Part of a small language model's weights.
Size: 9 layers, width 192, 6 heads of 64 (2 for keys and values), MLP 512 SwiGLU, vocabulary 1024, 4.82M parameters.
Architecture: rotary positions, untied embeddings.
Training: a variant of Muon for these matrices, 179M tokens.
MLP neurons of a small language model. Each row is named by its layer, matrix (gate and up: input weights) and neuron, and shows model dimensions 0-191. Each number is 500 + 50 x the weight over its row's rms, rounded and kept within 0 to 999. Numbers have three digits each. A neuron's up and down rows have the sign that makes its largest values positive.
After each neuron's rows, "fires in" lists the words (lower case) most often at its 100 highest values on Wikipedia text that the model never trained on.

L3.gate72:466422509426548497553542446405555595353566515510596523493480505506466545486507476512436551436572461551481461542626489469531448602533491435524465502501522433382509487598435503557567461523426584542505437461484531485489511517501476553520507552519422506491550533600444610582477442509490526551581576471535534440497638498495506442558476489491531581524405464496585471441404503446508568527469523446487551466500502508578513495490556522457432478496520501527515414531576481531502482412539451460544538485551471552543598524548506522429447531488541544474537572563494479432513537467439560530
L3.up72:520517388410532468459537398593462568481438481480546558430556530500495543498500509512523522472549512478517584469450609476461466477525479491558541546525506422474431465459553511563523466555542583537481509485461531497463424497553508440485506491525471539509510534443474511579529477458577458493494464522453488549552455487548403446514543413645534516390565577472545571355619431447484492537490496526497517505442498481508435601417462426518445574516465507546566499536525535352519481544539494497532432504393437502489533565478455508468442437441532425562491527438529495451576550439458475449
fires in: "album", "along", "al", "although", "albums", "allegedly"

L3.gate60:474389613491468481503500516520419568436547559522484481454486507498458480490497486517508515433437472498507536509503502518475438512450480504490479436427464443528456468544575476446514510491604445434476539497549549429449538519481495542511439598478573519519552487467522584565535480546521531505441490458502470426466544533508527464494369423470481550442522554464573573420515466452464432456374534458512659563595532533438399435487482602523506471540440474485567478556535452476580522471447557426481527543475490454468525425419512534553436467562472488478591523406605453571404409515463508477
L3.up60:455514445521514568512462528576513505453453581407580509411461489527457560441440571498470506464446441442492472503522413515512414415584483567542587453552509459483552494532411415462542581400430565519488515519514529509598524434445444515443454508567579453461558495425445434509515605500520472538488514588585520452522495454541565600563503520530491516613493517492460522507504522534520499539487514528503477476476487491558495537579453426451542443469480537623480542525447558449503476554469600469551480482532462462352560446527601465489538449477467452523448455495492469514459597600554500492
fires in: "final", "original", "opening", "open", "finally", "last"

L3.gate226:478479521514498562536537453467527508520475526502512545462507407435595455488568491602448399509617493546552490513574492510496563536459507466433440514452367484519429426414487476564518465526626522461532502430517496514416510535528559550475534505523507442530487416560535502470478461513465513582523523612644515502435442442435506455547438471503509447553541499521504554481507517538504524487492510433470453429521507434488561458527482524496488435493499653480540534569480419600465565433534557359495493535541462513523489549571483544472409528384524427446535453518506475514554487452533595551
L3.up226:381477481547571567552570488455526496468469479460541504516471396479497574522548498486420424470572388545482487520511379545440545537585447415481478490487454485599451513461531501539490537456578527437466432447518459436522511488479554477468464500413501516435502477534523558447508528479449437482414541503566536534616559568508482446455463515519432425547486527396544490497493513548575485479462443417500550449415460513460494539502376501555486411528486591485506512598544533556492535371438494434432533552514494465446559551532426585496408528511541531454510438505587464495467557544516479561
fires in: "class", "california", "goals", "classification", "total", "walter"

L3.gate311:432536425501499439508508519404603454418607551486496512525435531474502487494342546386482489525416446488467509533495496488554510443486540504505501540415489433442517527459510503467453514509486485427457383565505490535463500606473447531459457518600476513489480467523483566578560515555530539473559512525394529402586585473496445464512495600481533553498476452451447528537574414462508473458429471463575497493460505475459426494513478429573547515469542524503451522494464487551498425360483551427459506523527519415394512579487523539525514479519589592503597448419499418509466504480519456438
L3.up311:489527453472478482446428481450473378463511515488461456583419548485494534460455553492512471444446429610505525496502472519515562462498503497563549531483481479505595453485444541435536570477584377456500539473461466530531527402495516541499496418490618458555506568485477482546583490434544460482552567491589558386544489479520487464572529443570484646493468497510407554478500496340537463590500501416505526564453509540467436550489495477465552540605533500528553416428505579544467513490445536471508581576556461530454430401543532427504538464449514487508495512466479569431481543499467450536
fires in: "this", "third", "than", "through", "thomas", "that"

L4.gate69:529577526471517493592493523533432504553505532469430473457418500493403504491452496556440575519489476583460429437499496607458518413496525473514514343480504483510450525478529527434450482483538508473436486522570503559437554607368448570516441437536508490485529438523512549571463434536478470487487625484543559522495466473476434445512502496518491526476617533479445501498550489435565554519597599437458530546519494410493428506510502504490597461477483521577444554442462444477539421528439494382537477388534455486529540491565458538460520476419464605467553511465465544488515437474464386516
L4.up69:517454544512488516654468568482570523594458632577505465511546530482498494534396515430501493594468449519544516493499535398522378495447416476470523487500494518584503546616451449574474561503450469517447484582593459549437485470515468507552453417510501565465420511520500541499514520523504483451428519548440504520575493521586503549475577433493567499559515495456588492484410406472511463408443456469455469497484586568479553519481536609520461510410485546423462579528582432550517424462498505578532460589525511480535485504545462510468552525504533533384500436456496487444498478506566468497
fires in: "this", "that", "what"

L4.gate114:607540521521605470437464524447467492431522475495508488471526567543448538511504400472497492457510559519463418500441418464378469436496492467498497443500545354620458508518446502484430537528590551532486530525493563522490473499469410533445562522547553509515503453426528599472510494431566505615453439446543409488449521466515526516390396475497505596553415592511481537567594502442562528509543558503510475558541420454515504456365505536447467474491447500457542522541460488478594470511414528477443549482541522527454455489470449455478495559565530497526495481545472555598440544585467484502
L4.up114:522527457505496544439414471498552440525504519524540450573586546556533467561566446454504537439509548487508467516445418432389428432475572464573409431509487498532551502478546556485472480486436532494436540519537603536553524490455383578483572482491575445439464448506548598536495515518526406580550429521523452568471570564463558511489484477493535503473543582530317515555519553489486537518539509447487459513476525445529551519374483535518507391484563450513478448462417483483601525483530526514456536391576544478492501480429434455514513530535572533592461511549457576507446514490454549483
fires in: "and", "or"

L3.gate28:443498467477470431507548518606504539462544462570511457526514424490462482486516501481542546512511429517426465533483593542496514422541430361623456512534576537540460470453489494567510451475450437549542484476522480515519425499511542516506515566509534541515594509518512517430418599573498532440521564565517553505513466518455457552381413516572398444444518524480505555570436442482399459454458487467460392506452516482591458417495443481497589512452484471524483468527527629513461517436531540555471417475605438492476564513498475366456509473474530497548531455492573479492495460479490386408
L3.up28:533417454525406402508426460621606481473546467527498557503462485502521434462598476481529530530539456508483481508489581498511450467602452457534476561521559368463545554482499403542459409523549577548581507559437490539474500594484521539495531533456537563449594500514488424469401505540533511435524605581507525566509468523528476404444565467508457453468578579496509583511540515493335474496506496467498501536548514513509461416491464508464507551538468476517507454480501546463461484528505474559407448573579484502457607489515514450425476588518483515526568455599553557501543466459565484467
fires in: "from"

L3.gate142:472403452485505501611494551504554501488617559453593516527495599459611472489537503483501468511598542519446504492540494473550534379491565590497453484489475549531471431500501544493592597565558512511472401530421491577543469493506562433528454555485512498668521546439562514488615500537492534535439456451598491506536525456543532408547527510480526535573517446439464466468486516536550432514502426482544509487453581501481516545470417541406546548560501523559490489492354447373509467478522522474475453506559527546557530545519510443517440467518590567472466529451525563508512465493516526546
L3.up142:431445492507494576536635429552563510410468473541450507465428459527550514475513430496511503477490477556436457462529463483554434545519583479477517500503468511423453484540411453521555436514582400473527492528497556457514527446503465489502496414476471492356490426445514558535500507506442437566391527510571527535547506476527437462501522495454546552525462502434457558501535587483466568470588482499422379407464491494521529509513502546478548507489444457544493447481452453427579427554535493424537537543497514447581464403406523555584403529461550518568509460497540478567390471544433492370
fires in: "he", "public", "multiple", "she", "life"

L3.gate407:464553471514434528488563500528539531464502461474509485397451436427480494434500507478444492526535474502533543491545511565535505495482475517497445570429549474497531535479497508455492461527478448438516459496545462519412588508547546544424584489418516495468508496497547680452549536532481469476564457525481365437453463474450581443500512446594405447561446600490531479571430537547424549474553545439482536520492438530510515424481580404446487569561564474378609541491514498557492431427540514538498576485556435568516544453497545503481460449523516541492606542515496468543423569353467524506
L3.up407:469495516565452480549427439488524570489500436426446534450461507412517457418564461534532564506519546472440490455489488445514453512467554513505499496550548430514495534428506476538503494529483582481503491502482448404448561519547427486532441521521504539524503588379446516471467525472437496505533545406522400502482456441513472457571580555557498524526513596611642486604513562439522520457550565515534501518546526440496601357478489517439504414471482502432326443481466529462470472503511496501512526536597395438605456515480514516437527505595540450481510574497489494502461516422479551563
fires in: "general", "all", "generally", "genus"